{
  "num_hidden_layers": 8,
  "hidden_size": 320,
  "num_attention_heads": 5,
  "num_key_value_heads": 5,
  "head_dim": 64,
  "intermediate_size": 1280,
  "vocab_size": 4096,
  "hidden_act": "swiglu",
  "norm": "rmsnorm",
  "norm_place": "pre",
  "norm_eps": 1e-05,
  "positions": "rope",
  "rope_theta": 10000.0,
  "rope_fraction": 1.0,
  "qk_norm": false,
  "attn_scale": 0.125,
  "bias": "none",
  "tie_word_embeddings": true,
  "parallel_block": false,
  "init": "uniform",
  "init_std_qkv": 0.0353,
  "init_std_o": 0.0,
  "init_std_up": 0.0353,
  "init_std_down": 0.0,
  "optimizer": "adamw",
  "learning_rate": 0.00128,
  "lr_mult_qkv": 0.4,
  "beta1": 0.9,
  "beta2": 0.95,
  "lr_head": 0.00782,
  "warmup_steps": 471,
  "schedule": "wsd",
  "decay_fraction": 0.637,
  "decay_shape": "linear",
  "final_lr_fraction": 0.0,
  "batch_tokens": 65536,
  "max_seq_len": 256,
  "doc_mask": true,
  "train_tokens": 400100000,
  "max_steps": 6106,
  "dataset": "wikipedia_en"
}
MLP neurons of a small language model. Each row is named by its layer, matrix (gate and up: input weights; down: output weights) and neuron, and shows model dimensions 0-127. Each number is 128 + 32 x the weight over its row's rms, rounded and kept within 0 to 255. Numbers have three digits each. A neuron's up and down rows have the sign that makes its largest values positive.
Before each neuron's rows, "fires on" lists the tokens most often at its 100 highest values on Wikipedia text that the model never trained on. A number after a token or word is its count.

fires on: " •" 15, " tri" 14, " /" 12, "ore" 11, "a" 11, "com" 7
L2.gate220:132121124101202130128090157105084149135128114162148137087100118121100091116129097130084137108141177109166104172136111105072166152142066176083082144110141115057158132090147141156169101114134205096159060141147154147128155145111127157126132064174159111136168125071144103118148122070184140162170141152094149173137169191091109126155106131203164133106168099086101137182165128173163090163112
L2.up220:170083131055141134121134158104135097105062096131128120125055134132129176116154117139115095177078106116121120124119135096160141135137156135119105191134146135095169111097074141097137075100153128080170149149122119089149073108097185069144100225145142118148092115111102133081130115114121117109116135187082154128114100114165078106167127111174142115116155122183120117139165160099150094132131
L2.down220:141180085164108127144149152114128162105136117173139085182141112075119127122076128179175122085083100116175174111171136143131025111154169105070190119134088151226080114071152081151103110139138160135082232121128134069124133159201155145086152105112128128126134134135076171143143135143100093134130129167184147149123140097173180112174169077082138143142165113182111132067081142135129134140126

fires on: "ul" 74, "ern" 12, "il" 11
L2.gate1216:134088145133147074130116141136176141164165156140157054133146019161086116073082122076101131145111157123109116183136069119115195137169106180141085136088140135072135186080149183155104082132124142140127135083132153105116140104098173081123090129110184049097159085134123089096166106088105079154125131106131128133156164133101114061146174138134146163153118100101187075118105132141068075094156
L2.up1216:106148155101136096136074122141170144108148125139157103190155092162128137106150075113124122169105077056112128159109172109110124188155128127092112097071149079165074144075169181062146061148117097150112135152123100074131127080091147139142127103076167146158108157154192148167131147141131149116164163146106122163134090105112092143161140156050187128121135038109139112117092131187134126163124
L2.down1216:115190113153162170085092109149184151143141145131075085128137082106121130110120136112126134134122143199152107124154127171146147154139132165111084096165153145115060148168096148115170112118151129106090145127108193108072155074172174146147169143108144119125166134202144128204129146077097115076133221124131130084155107144156118119114139082138130210132080102237113129175170110070125132095132

fires on: "ul" 62, " tri" 8, "g" 7
L2.gate254:090142082135093096103057145148131144155097127095112125160145127179122069143174075101106149106140105111150155110158144165111105191140092120144091112089144168124148159106124120133170131131087134162119148107120093090137110186107116142168102200109092137134129070166140084058176096135139120137193072173135100097156130124189123072157136158130125164179143094126150087143138110104114123085161
L2.up254:134132077149149136104118113100117057183169118053129104144153104149135207114110125108134098125139132099143086160139128148156146157185077122093087115138146125112153118092138166116089078128143109127168163153151088082100141147090164097137087125122133064104148072117104139083120118118123089068137128142141136177088139085109134081178152126199101122082098180101106099114130170053180065100065
L2.down254:165105170171125092154161099180148150123135136096093122173172123142166054108174107128147120140147104082100131148112175122109093114133137133073102107154056207156101127148173098073116097095197122142132144081147130139093126106134166080134152112113107100125144166119200158177137176087120122163181161102110130151163100117099188098107122152103113151172077121119108147126129083099101081117122

fires on: "or" 18, " Mor" 16, " Hall" 11, "ore" 10, "an" 6, "led" 5
L2.gate903:157122084174145213123113179132119101097140091103152183121107115119078154154145126118155063131073188153124141167091141107128136112072172151094137107220109145120136147120134056188085105134098127117073150155139076172137109168111105141190166071118053116132133121092140086115089182126113104176178081096097130140106114100184120146111168104134114136101158138102150124077149095202101114130116
L2.up903:089187124118140137138132140164112164120091125110051139108121146138109150185137071084182123151140143167115128074173179134139104100173145151143115087142139104130120136065126146123106146099108154115120119092115134090087146101101088191169203120126125095115155124139135116133158134108131140147166151151131139166133140124150156129114193163180138101140063127154182195188134115144141160153112
L2.down903:141104138146109163210132098163106125150123131142131170163135210131054125118084115181095123125134171169171074143156105094135108062159067162128129090167076120085052093201095120192195093163124090164193128152133082136166132164125138130108128149137088132206155181126108140091085109109124091107143151134157092192200080159115152114151138106110066123105153129106179092083143135086110160164101

fires on: "est" 21, "our" 17, "th" 15, "en" 7, "ess" 7, "der" 5
L2.gate1163:121129195121071087093112107110093144128103167134119106109121155135124085116093136127130139181166137135088100165093074163150116103116119136157141161131146149097146058101092114069130130138146104160123140090140087152094171110137149132091162173168178167158142129103103115164136084191146134081116146175083078158124111089181138099073115186089153054099122129104106173081117074141121162143126
L2.up1163:116132128078133077119109138140150130156086054098152134220104140172130148056122100124134149096127081143121177158143135096171127169131087173146128175146115144101121082144150144082138129141205128132145168131079146133117143170185143156114124091102101152141137141153148139127132097166128109125114089163109196133158091124131131091089112192129123140176133170137164097114112102201156162147150
L2.down1163:080135130137063148130163180067101070119109090126116184137049097154138184142126152101117197199118178119118127113161148176141125127100104164108099128063128120128086154131104118141145142172130134110086133113105095050099155178147126128132132156193069126111128104134148124099183152185117133127128080119121052127183111165129109198162141162116134140063139137133080167152097085133110160158182

fires on: "j" 32, "ef" 9, " var" 7, " la" 6
L2.gate542:091082156077182140143165189087163134145154154184118080096090090180096171145107178210094067199133134137143165104088115172150110098175135174090150120112147144132142113106130130127166097141153206172118163095127165142069074073142110153140133181148147148125169128125097097135133137120087098124129093140139187128119132100135073118117183086094123131112153052124152074134158121089128089167123
L2.up542:110100093198094091156157094081151100108094075069136113137122111133175175135130138159088174132109113143136083126101119159095156094094125106130094121114147129100138102093166087113150125108131150085141129077178121127149103175188148128183098133097070188216136116163144060175097115167111124145143131140176137166150099090072127167173079158160172146134166079128165109131108212098076105107156
L2.down542:155140136100072151157151083157102104147092082145066146106174099152182163136132150150134123129122165147151118106132130162123092131161147191130115133120152196156123154135085152146170081169112142042118079125114160150108100144135189139168167122123111150100135110123114128189139113173139145135173129121086133148123107128057081174093117089148172131054109069090187109161166097119100086146118

fires on: "ac" 13, "m" 13, " fac" 11, "ient" 10, "form" 10, "ific" 7
L2.gate167:125114113094089116056151100116140157148117146166141070101104151130062108110081145195175180134114089120082112138113106152082150087112102139079118143158156029167107155152126162088156147117181172138127064190112166152093170136143166146138116166159109149132142210064112173064091153093138148145107127168087160122116110120109192190188107168171148126133143150108162090063131136144103170134154
L2.up167:118198150081140145111110116126141123154171163179166184144113111088083137137104131145161070119104176205109173139130162136137075118103144162134135121154121115161134084083178160163167137124132105138169098156134106159121156103138157146091134118145134117143130179127140144157068144107137133074187184142216133118103155099094098155144165162063149106115107136099086135151139148146104134140074
L2.down167:162158129169158127139151107143108140096126136146141214129097070200105065182107071165176129095105059127161146141084177086144124133159125136107107091134145087129157110164119120123106113115125099084119107163168098170140115151199118105109129151159143126138135164097128153132113187126085122053115102154149141165149132064168073101148092148102160074117149170110084113115112161182070066072115

fires on: "al" 31, " init" 11, " sim" 10, " gu" 7
L2.gate792:063142164133096072095168102136160189098156145196093120131203068163122145151155095117037075083110151109119137152173171168149168137105082161111155132117135123176192079123116141120189098155152184089095085139167106139065151098115208115105173100154177159100097120113120158103145098136114150116134117026168130094103157170120100182141123141151138148175113156100153112091144128188172128125102
L2.up792:163081136127120112172129130150129159127131145108129119117115114218091173128145124108158157108158083142124158157151150119141149130087176118160087197146125146127132110101194141141129159110131115111131172188136117090159129150091164121181125183182177158146142106139148092124107098098089090170164172087158131132145098073156117176177098087146181157143206118131150100233158097166205094101070
L2.down792:076152100136102082142130142111123123109051125164169174152120110121115167108166154093167091114117108133182122151120202096156126136141129082155112123111159118145072111092151124077116114079163173105099151158157141142152121072144170100123118045105101141065143140083169165162106132150084127097171116064059158093147103122210133144137177127167151100165120126157138164079172126158142128146075

fires on: "as" 28, "al" 25, " bas" 11, "od" 9, "so" 6
L2.gate593:187128113144189150130134043146122183074135087075073123147163128101144112119184139106116157180128153116192162093156118095140164071124124149109127125129141130105166098149132111135156084204066156183096135168118161109116146127156040140119181092131105070184099152082150139132097126068122112105143156107176161110134119052174119093163083106146166171183096095101103114121174140095118170131120
L2.up593:085126179203122099101137099117113128184085078107131186129104121160089107136155105092085150113076102161089087128137162184157133092086102196087183170125126120093098130134137145087149111167158147117129143141117129169131144138121048112090167129181118111143106121091130094063070128098138171179107109108121148139123129131102132157158138120143095065129159169168104172122163156115118146096078
L2.down593:147157097135106113186138096113153129148132121193151165161139076088107162169139068108084123144055077138165106126126137111121136162150128118132147119091113159082149151113180063096157147155142159174153161133131135147120101101133063152146186178125076111101148136135135118100167129103141110096141160115118124095137128123136141127109131120154094140133138124093125160101152058090154114159136

fires on: " United" 29, "ort" 12, " public" 12, "am" 8, "mad" 8, "lo" 4
L2.gate558:139090181140093099127111178155120114158105126084169122144152095164057078101141143179173138159127118120082068141132165051130097106087186120118140163095103117105143078174131120128106099107136140170161146097152115114169212088086190129138125150051109077168141171160107128150105124112153117177119105104161105119069180167142142099126141086142134162149175121090154129113104168158166100121090
L2.up558:116120105124189148085115115121072122136109181055127146083120114080078103162139148053185100174112118064093124148102098113123156121210174143157166119109160156124154128144114064116184116125046115160115124083126201076159150162133143125119175119105123102168170146187127137114148150127109136135239162122058128139129085178110088116111101116138117101157152119123094171131128135128096159219076
L2.down558:140127128112119109052084149171143115108146146134122142136097132062106152106078113136117108078140108139087127138117063089050137166199132149141100113044134176127107118121144168160204183077139099169128163093067165118136125050110110080115122141114143102133115116135177106091162113137097109119132133070195063082066122133121123080107162143131096128069114134140138144127116097073100091139145

fires on: " el" 19, " organ" 12, " William" 12, " architect" 11, " son" 9, " charac" 6
L2.gate327:198114181101133106189131108130144148123083134117154142097108080115145157147084213092098128191123148124149118129161080073135140081104119123074086120119126083112102096113174133126167126107129112141073144138141124117107144107132201124120109138128069129123115116126128152167156142141130161106059099160091113180155068140092136138115084099111221125135163142099106107120098094083142077107130
L2.up327:153156144043099129112129188129135136133173139121124111124147054105097162160111146143099152200106123123102121165120162124094105177137158123159146195076127136131089102103088158130133078112042070161172142093057106122116116049130140123125151179071110110149131148098125099065091151113171102165107087111139137109119172088117150163097130136078140129114146156153126136106133140147111126131180
L2.down327:106117048169156075099104179092121136132132159073125206134147089125107079113113134107139114189154127147173158150099157112104138181151129121124076054130155150120146136145165150171152151140033141092103175105119108119097131096168087208114134138127124073093176159140126147100151102146181110091215139117100120168128107109173114120187155158149116112117174111085109143113127142172122189133118

fires on: "il" 53, "ain" 22, "ub" 4, "ann" 4
L2.gate579:067139119097147179128139156174118110082107131131104070117098151131126047116138106129136123162128139164148157193136151174100186168156186087146164127163138144170092154166118136064099116101145113120073207083143140165123114081089114115117144090128150140163150135114206079081101112169152106138117144163110101107101164127174148147145163121149115131120080162089144128162106130139141154136161
L2.up579:104111128085211165124185129142133140069069164116076169098155164128099112088129162162135092071118126175152134130165147113146191155177093028145067152114182055161210138174142099072099150107122103104098172068131117109125099082136159116197103169084157159134111144197166105165118059117119129132108094155162142092075148143154148125127118126162209085121086130124096107159110161105148165121128
L2.down579:083111099111121133109083103090175145096171138150133071109132051109112154118107142158155091128111079080103085095135115165166168145173151108097093094159131158161032094178157098093082106109125158130141156103184171100091161095101076165126149097167139131110150087142127144153126164127149165104100074083175143145159155098094118123112151080164112140142121165154156212176157213111132143102141

fires on: " leg" 16, "ac" 14, "r" 13, " cr" 9, " Jac" 9, " fac" 7
L2.gate23:108118191092193165055155186169099207164111144084188137088132118118103129115129137144125123154119182144174118092138126147116110150188133119079106158070121135063190128108117162128126137150110123138099082099100157164106155149150128120145083159137098148103119118169133126116118117126157139116130179182131083190110133121128110102116138075111148062090119150148100102132082116171159142095161
L2.up23:147101150108087124102156106100166111086123088124126155160103180093122133129119099163100128159151149147136136133108103171153070101099077179145127145133090140128133113140213115117161132109157088100168132153163099171154154136155171130105141116149130103132150145093110216174116100109174136126122103200096106131135105115144121099215142091083158085171165124099104124148115127130123120093108
L2.down23:108152178137096137118111107077102172093108116108049138099143062129070101131106025122089094154099137174150124139113100102087106109112084126125111165137077124097086087141145142143126115135175129120106100188147126139121138097137090149112112159135141121155169146111103164092162167166131125097132157183144137165135067116120146102083155126098142134188092098151102186147106162081157113059094

fires on: "ion" 28, "oor" 12, "ing" 6, "omb" 6, "ellow" 5
L2.gate1015:111147101157090135126118108095179173110151116068089148128121106116134128081115095095064160153119138157119071083103058123121143128120129167098105072147172123125175123151095104039048090187104108191034181174107151156142082168139160125075150112096123128186117145091142146130099133075184137142133156123117084094069174207123170158101153116075097143158177110098086159133101139150121139163163
L2.up1015:112185155152137140169150138123155116082153100085100182111102124134020163107106132134123137163122115121090181107144125162141110160132093097048129098136146140087152133156099142110104120102128144180147103141091103139146132064163110092175138110156149051142151115116111159106104152159095079136139188139119124098133153146128083117087155187104094132108182132182080123109092107177108110132152
L2.down1015:147106159121099061149154128143110114155192121149167155166061169103115175142142118109121091119080100054133067085053122119148129130142098106121107097149080107137062127107118166142138117090133144176154157121112137142148116128114085091099201131145159191119131109125113126128183080109140096148164100163123158085176105176131090124185072123113085111181101144100126128069100130146135066090116

fires on: "=" 23, "sc" 19, " Sc" 11, "pr" 8, "pl" 7, "fl" 6
L2.gate516:052111164088079103142136111093172110126100118137166156152125145073163104099103103165162099195176122191109131080147177131133148059080146083109137178144085129081143047098166116110100107135120145144167163148107112115155049127115149092162116164163116131153122124154091034151142098127174094104146087186130132132116116129167132071076123099144121138121128118084106123131126168103185145115110
L2.up516:101131162167112103156172181147135157135150125138199090091153118120072150139143134111155125119133173140081118073176173083093084143118096088163152165075107174157131114097171104143075121129166151091193087188169080106082140138124131120112113138139130097168129102109105107114145131107180168175052098115136106163148161101101096109112143149107150109136122081146104077105131179189120104122137
L2.down516:107170129124077140149121154112107116089133179178135131105102060114196123147125137030105148074128120130161157095108111104118154160129129100129084142120091127130146103134139168134133112112120143110168147105083138136072079127125101098128143120191094106149137088166100149138181104131079149162131125135131172063131073201117078116107141140107154120147138119116129181165167207096132095183124

fires on: " He" 72, " This" 23, "This" 5
L2.gate772:137171177090111163086160175116085097180088089152131109123164183140090097085120127084130185106092169130126075119117141125151160186151144124118133095148109106129134091163119090090187132154138094146150065120081142117139119141076159144176111107101109111073154092130168110152171079147145135115134186073120156116172121167109176150073186116132161094173150127121192099135155170105125132125140
L2.up772:138125087111117099178196129114184109072097160103140122088175156130115115133092107098067137165157148076204125096093131184148185118124169148083176185153048168097119155119191104078090159217159140136103118171121089163124143112062107188147199157108118139133166166141114175146074096167119138176123101106067137165166083107148138081162117153141176113144134106147133156140166135134096066105095
L2.down772:123160151112098160168137152151137132068124109107109160122153124103096115160143122143137148124106152140130113152111124186117081117086153069153156139127106137107000043148067108120093136147211065138100069150141099128090130168077097119112097152080099117077128126109163146063116121094123144122145155090112139140124122130111140129137146144107138148139088097103113153124114171086113141155096

fires on: "b" 16, "able" 11, "ory" 10, "ar" 9, "ated" 7, "emb" 6
L2.gate11:092122138128143150126122069109191133109098108119120130119121042176148134148169122215121108146141161140114040096100099174111129086086194153098126138165169084124125153068094158121138113107176078183175192155144106158108126119129156121163143131182137123175118105120142119183147127173159175131128163133158165174123147152138170105137136120176147090075075107192158137107093066089116143160101
L2.up11:122115110149135135155145149153069111106101128165123097138108142101169127162109096139121122090152107101116135120070181181113147103172125148153117112159139141108095132113162184122115140118117113061108118110093088151131130129127106069189095129139114127128109118081146090126171110110132126136125114149191153125169118082126105158130137112120107127154084117091091145166136107123109141142161
L2.down11:117086154125138172173156183136098090151147141086122102117132109113161120141179158140157177090125069112119125125141182156171177065130123121148093190087132100122162109131139141189151113189064077098112110132106110100084179130158122127118107117153102062102138136111118094151145141113136112070161074106151189114172093115157076189098132151093112128157133144140059092162119139098133197084107

fires on: "G" 57, "iss" 9, "ipp" 9, "ick" 7, "g" 6, "Th" 4
L2.gate703:166120160109111141117166133097112190102110141153167134081157075079160121127142193177131172118144160104102144132147178090130185154152122104134110171098146165128158084110140050086165102183117149165091138118099163101071123139134157133099074081131093138179061117115201133142091156171148166167121137159123126087112197168134123149153119110094165148131145064146127102068128111130062073128134
L2.up703:120063109162125068102166101110157130154108204165111116113157185091094094110126128142136125100051156116150173100054184127175116158142092130125132162141101134182136097123156187117140044136129122168121123134073148082160092102141093134165100089109135147113067154129073101152126123118158166153100089085116155117133185104122112167119129172088115149104098146102172083077096122148130147154179
L2.down703:170090134161123105165163132116097161098134144106159168134166077094071171078156157155139135112125048100178162137142209112184135097103116103126152185162151174130170140178111121078112120107080087113119144113071189140103178113148123101103119069107113146111151082086156173166115099109150122185162163120110180134134136157173132082119061113088112102096109134133158154134130096135116153028112

fires on: " Mar" 78, "ir" 9, "mar" 5, "ent" 5
L2.gate300:082065107111127160081095059128127155107128131107126083136167096132076079053155165093157139151147129067182069152155172157086102142128127144135175140167142114086108118187137113086173136157120141167076093161109096116122174147128132134171117115132135174138137111077196161120099128095054156118119066090196174137158120138179131135108148101159151108101138079156157107107137111165122109179106
L2.up300:167149134127078164187143113079132122105101113087195125140150150066133156137106147090097157150116107112103102116082133170124162123158128132087095169121127104081093136171131152138136132109168088153161131124133137136114157101057156146137165090174109130078162081101181120183202067093157119134113126115172125159098137139101125181089149119131150107128107103122135153128168150158102107171138
L2.down300:144116072150106145068062120119066124113154088082154163151103158136155194118089178083114104176076123117192106078143137126125087163133137143097075163120143117147026112167163159112109149131085092160159075167099113115098139155097168152110132121144174117125106174149143188114162089133131117119161176090171146070144154126122151085088064154174138168160112042142118085076134115175165150147143

fires on: " He" 18, "He" 14, "ud" 10, " were" 9, "hen" 7
L2.gate571:148098188122148124151132160138180166125145129115147119164135127175117123075077169130103125141164137112133109145087124106102157134128131016151069154113125087112159136157158083119069127147145125123089179125098078102147142095110135137130147095183114165150084117088135116182105090114127072090180114122196166078097100140104144068146137148180138137134138104097163118142206178126152153074141
L2.up571:156159181176171111158134084162130111125120146136146131099118131080095145117106122134121097107152135173179146113105104104200095194104124150084145143091119106105100136155144094088140101156163125125057096090144094107107104144066129168116131148106158115104091152175134146088136104117202116151112094163054195189124075174098172116224186150139120098121148138148186099090090139124117110109141
L2.down571:070155123112098116073123118175143153068154115106119112137178095128079088089131170193132146140122147136137121083095138163066107153129151145120157092152094155111161166156076127118131131106140067088218153171109124125182142145100142169159147181095153094143143130138152130137029116095143092180169105060176146097123099094128141097129181137245102152169114077101110186155179169143165124094121

fires on: "on" 24, "in" 17, "ol" 7, "al" 6, "il" 6, "ict" 4
L2.gate142:115123185155082209125110100097069153124142093129131129114149085191093131089098135128140077180135185127119136169115125132096116127106114150138107143174108162115169104106169077129122097051146121161139136150158133084184123110125165155107129163130086128113099139194181097185169119151089100086078104093167086159090132087124108119090093124091141132162069147188147113104163085095069174192104
L2.up142:100133122166107126116013125142165136080124190133080147148132095123094158175147131165094139141134085159116108119148107130126178159127115089095166119128130193089126132073125136119131204152147182177116166098076146131199121059119091151114061087152129133097155123105152154138162178162137113113135141108105162101153077160067103183129188132062101208160154216126134176180158173142091138094140
L2.down142:103134218124192117108115132184135138147110129138169122148143172163113132154132124120122102172074065140151171125108107072174177136153120116135130117044126125116167134101117080115119200138091143153117119089163181147135129149078127096078179125100184135097113164099136098096130103127158157129106117098130122141173082188189101137128141103072061138152164111084134119124113146150153138180162

fires on: " Th" 58, " th" 24, "Th" 11
L2.gate876:106131129109077095094116158139136113181086147116142101136121149184098109170091133121165134127133149083128171069129154169118115143111123116146080109057155153124135153086144136119145111194149091112150148154184109105093136110091152144091119091153109151138106072114148110081156128131134161176119130173102057153130145170112120136125156156124101122084150172077185169054158108152132156115176
L2.up876:172152131161069141132105108165122131154096093109153123113169096103079160131126157096161183133117158085124158149210156147078099114154122140117143129127172140090118078192160151139199131161089127095131096084135168076143142171121101106161092139086151132093118161143154112143186130128114183149143107172093052155190149140118175132124139100122184097110083156129113149041107071130109154054190
L2.down876:082115120145151112097129142058115162144170162106117124231200057155149171115126157097118173151091110092139121106118239091146093134175136176108141058157107128158136115174091158120127155087188128095119194180096128124109082155139148102139115139136118134112116131147119150138147076058129120141116150091119116090137121126144064064133058118017044115123107130092071108122157169131114149095126

fires on: "al" 28, " init" 19, "n" 11, "od" 8, "oy" 6
L2.gate1128:136171185155123114084146087092192130141074113155157139110162099113099120139101119102099156149126113106154134120138137153164174143124133084110150116147146136148140181151175128187084081146128098167090108155064144112106137139176129168158164137139142147128152138154130052170089155029112073163145166111171140089113108124191102113086155093159205153103108105146112105076174134182163147127132
L2.up1128:092083141159142119120125067206174175178147061153100170085116115132110151112165157143148120109173119119049146133105150147151075093177136183113070133124046161082140150072127129180221144100146166104133121111164061160130146118105136106090154097125156098090152106157115137132137148074124121197078085113125155088116164104158109111127220106129084136214100086160188156065148117122101126140118
L2.down1128:138085157146158148164127120137140154178102154163142156123183107118149099160085156104106154096140081119061153129154110133115203173144137142081128098080098113129152140089137121224109117130097126156149142176131113143150031146121157139181143126125155128137144120122127160129108089143150143157123141173128090141053116168120175158143127091078123143241157141136183198117164135173190192122156

fires on: "N" 17, "s" 14, "d" 13, "V" 10, "an" 9
L2.gate838:097049134131099126133184126142147155155174146078182140085119117150093068153122096152068138174144125089094131127141101130148200120151163096182132166107117191143146134121139090122177116190126153148143136097130113128135082120114139140143127136149160137095124134133038088111124158137116182171094114078138161151192181151103143152206129166161142178135113116142134060112069122107117106167154
L2.up838:127117142163036098146133111168077116097065086137148120152142102134099111182159125097108107124146121111114113143151173133146100163126137137143184162088136110136133120134202142107191116168099117151084137147125165097128134177137106082117163127071121121150111061165104151090151124183193138131166100135117151085087161170081113098117144156049124176122129112180125160090165128146168091114153
L2.down838:115133142064079138155109119106127206135143178139087110091126155153124129172069189092100134160169146117137087186070149194142133136115121127138126119156131158170207172078095107177100078163137115136089124054129098110181174118133163131125081194134125144146134178134150131134066100113168173088071105137133091134075057128150192139086107113102185161127153148131135061137109136138119159153167

fires on: "ow" 21, "ook" 11, "omb" 9, "ang" 9, "angu" 6, "ot" 5
L2.gate19:150096127147104190090113099106135059159091107093161149162130097152157120100138179178144204129150168123110128155127062187101086115126133096091105140106170090078172110127141090068152106150113126133123119144079167091112160137116155135133109096111119135111195061090150168154128113146143137168115130104149174173143138178160176109151142071141090103105132150183180089122121152121080127085111
L2.up19:130132128160115163128174087158201089166082107139112141163134130203081149145135096157127138112140191099100164094116096110085141078067127141101130130124162157121145079123143099161108097133095121102165104142174098142121100140100112120070135086140182183094110067127177166121132152110188116085074155143100122097172112139128105139106168095129117120125191162194064142139123137157097159126072
L2.down19:152080107167101165134081107099084141123089162128107158102108151148130150129153136172131072164122088167103141141100147109128125099088152132130185107136163104152160092110123057133075113134120106088140108120126124174178103140120148126104086169157082133155104112093126152195112049116141119110116078113040060154118134145063171152097125131176104077153139167129120116151119147186143118098127

fires on: " ex" 49, "ess" 7, "unn" 6, " or" 6, "der" 5, "vent" 4
L2.gate43:076092123139116061148135114179117161139076118164156175192116130136127110124151126156139105121133116119172171147109149106114054129103107125084108152118138182072125136155177059071097152120117151149169166121134141069085108157098128145143138117051167175137180135125074158169167148170102210164203137178147121136121165173155153134041111117125105116093081151106156155099126082177107132195152
L2.up43:104127027160164091173137123186194068138118124134147137171124191096147103138094099122124117128122101118091180146113174136163061160121092158117115146098141185096131157179127113107125120168107119099106127090109143127148130114103127181102129122148149187147142143171127142184124144167109134162165103141115136132088111088116094169138108175072086104121132133131169144063125140142149153122216
L2.down43:146112167090126146136167141070142122121123148122123080118143129069166115088093178138142169093093082135153120080098095154176050133144092136170137099095132178153117132107178125106135171190117159130128076083105117094146165106161149142093130089157139146110099103149148176097114172149088162134077120157080179113184145103129132150161147125180107156158113021207175141147125140095149065103113

fires on: "st" 27, " rest" 21, "est" 16, "ure" 11, " wind" 7, "leg" 4
L2.gate1227:124091126120154187095171091139118090115082133055168152135110161165147094132113136094160103141105125124103167071109128158079095131171113133139105107129156143094142163187133129136154119144123090167071122082154077186193157120040174141119101162103163143118123067159192088127158071103120096140052158153105138179136149166140140105136129174126161101131098090145126142076093088170157101162130
L2.up1227:112105166139115184130135132138147167132059146153185170112138137099122126154164120101069128107152109065108124111126133102114058146211114144130118108100153130106059114127165157135117113173145095102160071104097135112169140078141084097146130082169120145181091162148130108097115145153185156155069203124154116189187143149096130156119182151153097089106094131113080109138103179159187105086118
L2.down1227:145123103108136099133132156176096147099096169146097144157177164104142126140129159146137125148129080138161105080089071106122063142162086179193144140130100126103112132149114107184079123161111141161082136104154107161146147099142063184139119153119145051117104108121145085089131124190148064098069085204165063149114099017121134099090168114092143126097177125118065165204108172103178144157240

fires on: " fac" 11, "ac" 10, "s" 8, "ra" 8, "und" 8, "ock" 6
L2.gate504:113095129151158147111168150163100107143129099115130099065118095112088168139085172099123125075114110138127164129120164165139201091087135121145146108155121140097158107114149113098155088122144138095104060135073125115120142123138141172122138105108214150151151127107152134152107182100120143160124123220119145130082104168119141091112192126102139087159113167100111153137073169135124140124134
L2.up504:141131181093155147098137105116149144108112095053166163148130139067124090122093166112177088180125126123183085155117117112131094077095168150098157110174101166164150147067144152105114111136097085133149085093135112117104169140211175136135084156159166123173206151125125159125141087090156140150114096139145131115170182173133131099173135110110170192104101146128126096172126131164117172114054
L2.down504:138123135091116100097159121131193159125148142146108160107030094121135127150095115124109158077176078167184131155142100064137191114127087106102118123077101103116141163108081152115135108064105067135138119112118117140086124173092141089169105158115075132109169119129186114139117117170141193110063153127164145133160070130182087094121124123108135119093140134103134152193109057111127159181057

fires on: "up" 38, " sup" 14, " Sup" 10, "em" 10, "um" 7, "er" 7
L2.gate595:153095139140157157082077108123118155168093130132102073101151148142089153105128108172129175135112179087082153165175127133119129154180184087146102112096155114142193144139080132069165101093145095146143153142106095150107157112072185066050107135127172072064143127143112119105137106101130114135110129113121106156178152116177169159123149151154076141124175146092156106068104134199174116070111
L2.up595:101117091140120154160114114109109148138133157111085070082112119164082135102146085090145148086087125096165181139173145130154168137123112134107092149204185132141106192185134127035130116087118069101113118165114120136150147053111123134124125183114144068173119159083145070099138103157129121172149141147113128131131099148079185124205099170138185143143131156101113144129187091135107102139154
L2.down595:079169104180102151119149125125187144146139090150049093123132145105133130126157116094141141084105155115209225155151151139113154166143116198097094138119117172080091127141062126059076121053129148116087097132138150129126129144077064159066159188115133088185162138113113165140096209126145131136139150112105152129066087145092164183148153160079142154082155141133146137158190115102194127088084

fires on: " Mor" 16, "or" 14, "ferred" 8, "erm" 7, " given" 7, "um" 6
L2.gate932:106124108113133186114112137129162085101172099144098193116112083118098158102155148084090163108154198154151144143096134114155086111102115162101136178149110172130103174144112186089162143131148100221101116180155059206123137110116150186084176144153174132214135113117150080139160140099151147130091087094136151178105146117116110120170105137088114109161190084116150133083119117234177085116137
L2.up932:114119117113127153081115118126156117128114104122023125084112076164110086158123052124193179168141143119160148139134111114145136126052160124090102128162145137108123101139119128090095067115135069131179165087132168142124164171116057141070129104100138129144181139040151111073108111124073193135126101160167109098094131151126154072113131146179138084179050137142099152128143137087119093152089
L2.down932:156075116185133124135155180128127134161152143121131080200148139172134067128111084111135136123060093106139129155145140121164198137090161126152149091146169104096134108173105181136105092210144090117117110116095109124067154210103191105200135071163122110172136140097108154090109097132135175137158109093171148139203177142126194143173196064149144080110155099124170154149155151075163161104124

fires on: " re" 40, " ret" 20, "ap" 5, " open" 5, " im" 5, " broad" 5
L2.gate886:145117104079157101150110086138149116160099093092160141118169169084114151139084168163147089086126114103066175156140136158190161137139177126106139117086104184093173113083123147215152189158133201115117137163170214193088151146084082152110077083097153108157177153111122147115147139131130129085143135069107109189100144151158116175118092141094111116166185126154176114198094140172119153163170
L2.up886:121127154141103157113081121116122146141154210162122113147127118098119145157120092104130170138084105154182115138079138038158121165099130154182105136110150146208160116176078154129130138113125155080162144127141131165105135139100077133120171123127173142150038098125208115120121112101080153081093154149146071228173103129074113118119070060145118131129124137147112124090165165153075201135110
L2.down886:094174122096123147146101132154099110144155152095133100101103177100122107134173126149075183134147125173175120137178185104123151094120139124174054163096115150122116169157185115157094142105121134072131129127161074115130110155143069183084146108141105152192150132167132131170133167118110123152083125108176110111103111110144138139094167104159081077075138093136116152119140153157107080119145

fires on: "er" 40, "ir" 24, "a" 18, "her" 8, "um" 8
L2.gate975:150113050144140214113072125162137155101209115065112123099188112183107131074071142130121131149117144112175132097100126138154159117161094073090123164150169114092107126093143058135178136054074077187109147167206114103161058141163163107073174124129146064060102126134090105130147064117155158169085098110149132173071165174124124100135161176140150155101106137093105138042121104156114090123159
L2.up975:166121120093144136146132067125143135085163094157141132073079074089066164114123144130053114076123104127102149117171114150085147131112137092117088171133099149160154115118113132161148134125155122163120122125172134090109097038132144168095152164112123132149112168073149084167120120083093124144114139089063154119108111113121115147185181104083162144137121186131132130117103140171163112120114
L2.down975:122155100133151160096137089118119113126146082153147070105135133136079152081085117101145132147090107124144100154077157123113161120171160099106088117124163113115109133072103074116164112098112101177099128110090172121075048010114099156115119152127148130100165118160168091146160096097092124150173071083119158117103138126160142109197162121102108127075118171113092164111111208076196165205156